Part of a small language model's weights: 43.2M parameters, biases.
MLP neurons of a small language model. Each row is named by its layer, matrix (up: input weights; down: output weights) and neuron, and shows model dimensions 320-511. Each number is 500 + 40 x the weight over its row's rms, rounded and kept within 0 to 999. Numbers have three digits each.
Before each neuron's rows, "raises" lists the tokens whose logits its output raises most directly, leaving later layers aside.

raises: "|", "With", "Y", "E", "R"
L9.up646:530547430551497528490559542500520490599481474533437482411542499546494450513520500495439559432518506525519588504512476487519512508550489538512506528442492511410483537482458483492482568412490519472429526534570552478460481533594480420505560490531487465443500539470539540454467473540565459537605462412496524508505519541512507449489565513531487501492580537500506428558455501511522541503479503523499579477445490566544500460553550448481512569461507506511487581474580477471462513487444531463470426422530525485344511543563477479503494545516512535425494578457515495493397480495509484458
L9.down646:393443523530463469512535521495415509547538518486447515538513546492503530493536484443467494541516512463509565487507454514518524404528498510486454478510527536463479503530431574542515441524488557542547484490451474516515540504515521496470471477489516507499482500536520518601443435498494504526401417505385536507454570415447514543481489537469526549429453524450624494458547491504535505473464517487183471494549475522481517524524526468499511484550520441521559515439596560582443465493469511421514496519488501517453521497480409559539542558523562450506545484520492513480532473506512532519

raises: " ends", " goes", " begins", " finds", " caus"
L9.up536:446506459549409484550502570542471494532473506523518467562474541480583506513471488510514504477528536505459515528484465486440491488441481494503579463531516537533542481481536566445417477463391517414412521504522483512502502470505539438487532467497457507554512490431462544449553541492458475566503549540535458472465512514516428492502433464471524564525502523531458470478474479537550540530509503564481578496496428471520576450530474538512467499545469430476469468494488468509533551467546477488482544453522530447541565485448484513512509510463421574546499526499493506512470503459454492451
L9.down536:445474478539435515636468491554489561479475509493535469575542474473534485507492535455524469481463432488506530428481451461521473452455453467533525418590450481516472562516528518491504456417454535435436548489519531536489543445543535435496486512446491527521535502455468549523585518494447489541460536417524466448569463514507498530475513470493482554468468555494504479558494487525538477511533551530611524458508506434568512498552429484449474534504508524613514485529492461512487492528491531500479485482547507495500535453531566483575482433485471577422474515503550422457546574480477461518

raises: "me", "ped", "te", "imated", "ous"
L9.up841:505494512576486487551466499385498478485504505476423601461560492526597470502520542518502441510459453464484415471488454503443500482595479529484506523512529495574456521522496540470514500467516549473488564533508559569478497580543486464448475475480434525544486524458493542499554537504488506511458571538493560414475434489432465512454494477515520504449519481493464500503505518522514522505513448483505448525500558485527512508535541460436457519511528500510494474578577459427465507536531490543478470460467521491489475476453458582533488556485478462467518542446517544555459510563494455507
L9.down841:523524539574464504519556479466472495422565526428524497511543539500517495585480532555539491499523570498475565508565510462452467490539539479501545552448454511539512489480478497506580459465529508531473551543504502521491456552564520517465516473467508491521486522483521607514476503565471516484503530531550478527488477442497512493443469566535483501502487416463558547521558514547486558475501426499529510584442464471466490464558514501446489488602524480563479466483530508496419513518472399504469477465507485560576436541533513518464471546494491528461471474498454551497473468460437582502

raises: "ations:", "ations", "ation.", "ation,", "ations."
L9.up1336:455513493506481490582531499553492469489518543483483471534522501532513545419475493459439505501551535529427481512572560497393499521526512490472549501545481508504485513475522497473434536560529537531498505529501464501522450468483511490510455505531541506522550554503480514438466536492491474429426528495458538484502503536473499510468508512527526477515428532540480496424526427558476478492553492524512458543536449475487410501565452436492496535495489517530469449540537453497431600511498430576479478550454497537484395483570469520499533544495447499440520519514462471573517513459471567526
L9.down1336:539463568473508490562511423532477547483496442536453564569524578491471563474507538486444584555493521568555527486564484546475464466466496476512466490542516479487462517471475607510539440462487496555504482463507537503495470486444466534474534571548562513481471571489495534539494481545490522492522436538493499464564478488562519479468561491504471495541477422507441499419493477454515451515543462508455465535534495491538465469570445464540460441537570468509485494501485471504588535477485455494483464533504497458539501465447520505500516464481486514538527476472483493448516558436451589455

raises: "op", "ology.", "ology", "ip", "ris"
L9.up1016:507468541501577507518529533516542494485541452511517542511508517495574485548476513504484428421560490471501389514549447476494487532520455464500526442458469566501526435518500489485497509531516463500469495482585576489450559430506475508576503491469523463529440549521596520471510473463505495563515528445563534452507491429481540494480517547502525490499543478550462508421494513464429601486507471561490527465556513444484508534466526516450497441473470468432445520490519471526491525547483507503495451508517479520545527442520561486527535554543532534456424528556452518513496521511527475423
L9.down1016:476520515534522462477585477472450499536491490510504496477501467501465521537472512530467616522454511523522541490479509448526526502481547554503508509467532509568534547535464508474493473494505446471413529507537497476504529511506495554493451478498487494527508594484554559529504485472456525471530579466501481470458529540483518416427425543497575466430561506530546540490482467521531539480524493506535538448466521474506490493467540422411492527458537501412479490444459490515461515470476503545504491504623516492500503543486482539489508508488552578465529513629572505458459524553562509559

raises: "str", "j", "sp", "claim", "app"
L9.up0:472539478588504493578512561413555514457523533439542519514567516479585486408492553536475548466505502507532496527521480584458490545529521449596490522511534456521492500521493549480489495513442499503511461467529446558501535576475480550541504470494535490425499491467464515438490541500606540519548592530518467526463555473483561484446443503520499454506552453466553515433465520479531498491463492560431522534444563494417512537474492521424538513519462455505481539492563479524488558471516526448515545526439572425451481519474554543453473488441535434531507533566500545496448523577482518550
L9.down0:545512525487525524508474483510549485462464556471498515515542509515475512501542519469522570450464512587535548464571472510414483495456508500490448454448530483491493476531432600474541442468471485497487436478553449563513481561441508524488503482449477535497517500495550494487458578497631553552501559551474470520490489551513432504532529550528515433498486437452508493503542448468512468537518578545514596531433547539507459452523519544404497514500593542430514541482569542494450502515560497509486524514402491488476473491558498517512455510449534495568451528547509499513552469471534520561

raises: " to", " into", " onto", " towards", " because"
L9.up207:502498496540476517473461531490451486499498530430502520525416485485599497509557427451405576472491540555480571462527457537527581477550453501419436514502506488438519554542531601552456544458471507581441525456484474537550565530476558470489526483499475431490455573438495461523518427543502551429561521480539480434445547590465521513523465523495508469499547461461493500482536496526462506573445486490472570478500433506548518430502512483483532514463473587543406475433547514478532486496474533531481550421533489503500518485490402468481497499439492549504507576528492484520562469519457472546
L9.down207:537508463558415507511535513475422472526498492413506475538483543412437548491403534524481568489493502469450516492531503535477464445573511502503500447513423416468516499385545482501506435559539532498463488560516534570527518557558538490526488527563497523491499506490433472474579535445443459460417534514531451528530531413503517450444420434466448459571481484489456518467538491439464485403530502471549515550518497508497541464487423544481510453447530508430507503494493498507523470502532436481425510456512562467492485492411517528453506461516513532475506458470511496504515440404518433535

raises: " approved", " issued", " granted", " awarded", " rejected"
L9.up1187:524486475515508494519487491498523468561515534515408503514459489533548521500536507456472498521514505583518529546588411539471586502537538548535528542560575511412520484523419553573493500513525480568501440480514453518549538496466528467492543396486490466517454507562494528453436445495543493523505512555498543439457502478487496511488528447466555468460540567472509551530467517507488517543375449517483469547552550596504429492527528604564535447531503487526481496487462470552564412491561549529512501454404438452558493480486503469477464491454502438483417535515441473493500504521529522516
L9.down1187:495496476523450499468471475489498473483519441464472519532487469495497555493503534562522479488533514538480479538433499513451496533519435465495512450544545523516488543534460477539575477477594529521494537488482465513454491510507523513489470495535511522502495446509463472453520550494468504487547500465446513506518498474561501576521561423550438484429453575437415445412508526487453515498523466517594436513485602514547484490418460458502494436485554423516458505413457534530586487551500528466441540539490592455564518503466437527468495485505529452432472476505450520558478505462441480536

raises: "ard", "ison", "ley", "atives", "ley,"
L9.up633:523522566463447505477513501472466502565477424509578521471505453493539479531520474505454533533517565430511497474429494495410468459483490449553497542518510516531460469409520524548465444491479469425415536466478532522533551490588532490527485505406474489446507448549494474471431412502534529544463558491486516485620484503481506552488507456499532491465468513505530537471472459528490479500500491482435539533573468519444566484545451492469506480483499486526520513528575489527534447455564432535486447479464478414518443508483562485569464507467552497447487591544457479472457419481533532488
L9.down633:522476454500513481588456543432568530420480438546475537564482530560559465528602449502523473432558446522506453497429523544437448469544510530485498507493524487522464591440490431493515467502549515562510457519447512488583554452456466494566506440581411440493559532483471462430484563464462537510452531533455434537456566444473529499585454438517493426477446471563502461501520472501487460519503530406515492564458509549535476453563511489514490552461541454474520505556510545505456496487489477434518467468534527513511559514548551436482415497492529489531506449488490494551563458513434467532

raises: " in", " towards", " below", " on", " ab"
L9.up868:505527462520582480479452522519466461483456531472548448496480503510454534529533530534463512550472453541561532528454545486473502471514478548506522472478500488554505489513480499532528472487474436446506444512464490437481482578460449516444499510503441556488476516380589526491578500530458535490428552508536537485560470478508408411462521467576491494480534566505534553503609488553549532432497497491538537452477569434485534441472489569501537546499522538486462515542550542498460505467472423500406517495493434484535503543473478557478479511510449494417549458492505533511557502499588509512
L9.down868:516508493536581510527556481505533530429416532461580441512526445467440557450486524567511512507464468469521425538485503539501461468534497431552551569484428510561482519538513439432536487540479548513475563455499488509471477489440487541453525480531482543553479492458568557460509538517415485561468501498417378529458535485474422447475495508506507494463539524564431517480478501485448482519540493504649448505529496479489506514417479532551537526533476476498511592441463492531433469483462488487474478547508568437561560432485529531447469494551507434456546484463452521558509558468497545533

raises: " which", " where", " who", " whom", " whose"
L9.up1421:421540497481530533419527508447492426519518535512499599494565484565489527549515497511428533420536475518462518480513445544523519509457472411450537496494505536501535536533456637530462496536517470439598489588523515514422471459556503514548405483502582470512464529450575535546454553535466527446546496542533558489509515464432510469472541428506486436444549510540535470498572510591486483462473446516523549530448512517505526508483448490486440468457531541450553463633485482408487477464478457474509547537519542520557442436574494509498393429505529487470480424496537540501499526524512600454
L9.down1421:528524520504431539531480535450440485438495479483499533537545505543592482534380532427570517414453439513554514463527499555396499523478492508478472523453479504493469559499514557514454471531502594505419506551513451456475477472517456552477490511472554498533483515503518485529538466536518457510505426398460545462541519481434487551521506533509450497473411478517438520542526455440541471466528430520485387492471477558494470499461437491506487512588486567427518548478472446544520466497470497549459517548562518529521412555412575457513470444476488510489474489536510450496452474495506507528

raises: "ades", "ots", "ickets", " films", "ches"
L9.up364:487451474528476474472571427486572486513479451509511472563525474406459561525518449432544478440520483524427528488528521468509518443491480503488409493470489531475564461516459508477480471454504481536563511469521549526533492598483493434530485539483535437495510569505546506483490558542491541528420590444446507455435454503536465506511507486470458435478478518508479459537483443466463523477519506490526493519590532423530412437481527468512486472438505512528545504550475537512553514492465562512564524388465472514492482554534460510516529531469505536496500502496613567544405499552511478477
L9.down364:479525457490593504486569481541503548495436453483520452489506443470530567483436506485592556510503485495493477530519542477507585481501468485516512515439447513492488479485553543487502463488506523454440525450464546549489588522500550516523478532520496549505465488491477509533470502456492541481549476483458523589500524475513513485454555520455451489467442515490522482488529509521486571494522507515660433523538545474453534515493522519543505542568515560528499530516473486521468543458473530534463501500522476515506440473413479487470476477410515561533565493455562558471564523499523476505

raises: " about", " around", " over", " between", " approximately"
L9.up850:547510528522547479451445511515490462438402514554491473561508512551514519507501457508475558487498430456468502479487495529548459528569372490523495542484504519440498457455469521422488479535503477574500548487428486560506493499502496542521511518515503509520508535536488409470523489517440547501526512489399534478547501455554519462471519526481453545426556442455560414549516435568497533507518539512538448486556520463491517568421547525479508427497459541554445502549454497512584485440486473488511481485572493471520507496496500494516545432453463518472527523470504441534510557487490474504
L9.down850:521532540536415502550513505502495475527519479504598477568573489528499507485457480505482569439424494480462510455467454554470610459496488468438476534502496467533489508511450483442496468510541456489503520541490472572531482536557504514405547539555461502515507486533468510478587520539477519469532450416467506499514460518493534427502578521522502546489515547479519448534396574496477563483429578599498449463457487494510580551439476539524467453461504465544574406494541448587496483420512532513521475487482508532538462515478441504503515483561519468500463459509442527539477511469495498560

raises: " never", " having", " eventually", " subsequently", " also"
L9.up2013:468474472439477503468445513496499506515482555582465539532387470472536557507496512473391432491518550549587500515415443490481497548522446501551498560545547489483491458520608503502439478493506482511470499510512491471557479448449468430486489503483513522504510483440496506477493547423489617507521541484534508482423523472511393517520529538451513472461493499509511503512495439508502527521498417506509444514471498482477483458489500494510521447490494471536475557538524441542513443487459495463540499561499502536443492522511477486550463461560507506492546483525455536474505536526513516448
L9.down2013:440487568484504458524523509492480483473498480562528475474548626556485492514525472581450521455538461545461534509427479504535477521530499552503522446527525549453450541449464526481534514520504486495486487534511568415481435420473475479487499528467538504577468512540472443426501504459543525531523464509514534529509508425542454497456558469560535562428520599429501502501506528429531561517448446495604463453497485522504494519529521523523523538549480489574525512510438555496529486535556455508502531480445499537554543526558516557510488470473525508551502480465495462425403525515538554461

raises: "ved", "en,", "en.", "ts", "en"
L9.up1654:532482464458472475524496464518473512571500530534513481535502560441461507413543413501549528512457543459522506559531566507604530440567526455433475582538499519508510502522493556450449498500499474542524493488499589449461493414512565486410520500464566484457544484462467529458533471475578436467505535487509476519452562548492514527487513389488467497490527497468480510469499623492513510492540438474588503527558585489432497418523486467546528514470467496521526500515455493519527561527565519534454504507449515485486552506573477525462511462479506521508498521467427482435456495504473459491
L9.down1654:449488512541502499564468418483452492451503474489557581430470532516507518502456513509468490495484502491497460481503508500578528418557544498492487476505574334501539514507470532552496488495449495479484517491499479564464517534527463448497429534430533505515462447470550537495516531459459517486496507527425430445529494508504577593484457515429532539478441478519510519474606545519501523499484451502474490565534518469498485453556494475475526544480507500532478519545566522481526472539434478540469482508461493480522502545569408560493547543530497475522518489438609487507481492489492505446

raises: "ured", "ur", "ure.", "uring", "ure,"
L9.up1047:448466485480573459556531503526479455460563502491494457555509475551539529510473469500530542527505443461515487528467533538539511543496476445441484492535445479554534476459470565456532458537565451542445444526490502482527568469514465431468469540459502547557509482534468439493547442490503465460520543587523448532478463543530566454470521525582438541464509478378507528519469573530459548470540507469445479536478478486522449493577503531533455534522541564457513468518547549493480494503559472549426513525465518517471471519503475481541550504509491439516521462487461509523523451560497401476
L9.down1047:412471485458472450490432449497496540525485523529545596536459513518519581546472513486510496527485513489554537524510470516517483575435509503503519429498461523481575397526500479534503386465519472497493542512482549479463553537525496525485481504463476569504531423563516537459506511524478513475479426602469447540467437544523506570511536566535539487480491432470505562445487533523427501461502446518429485550587444576494419514535421520506504563478518493487482483504507495561499533593514465597515407523473507503455499537492424510477553553428479501498469502498498517501534505484481529508

raises: "ly,", "ly", "ph", "oph", "ric"
L9.up1601:453517488532500460494492458477472537467493518599437490494553503477515512529461464583507474546487539523564464501448520560573458429426490526491464457518497460472555569520512490477484508495513506511455505427511561512452524487607489477492516518442456524488540512503478503536376534497514453551548569499453474452488522548531524544493458467483519511492485532469457503460525480454448503559499521522534473472448539557540445519426500489538478478446499552492475574442449469474529544475499525447518528534433574524437512455482470450413483491512416489531576495536543576486447486531449519498
L9.down1601:508498517467570509437507528495434516484457549487478470503534489536479425528463507508484501551468544443467473502504469492401502571524550435504483490420471415573517563532565536516536493539490500473453541512470552532481512449498476481483467482453488517477395526480500456433486480534431495532527477590517507529535487515475527474529524561442456531492557557480535480482439473476479497431555483486568451483544497467541470521515551489479524514495517561555575528493537528562519492467460521484435509497513499447533502440515518583484546546544459424476538526545510508548410483492570488532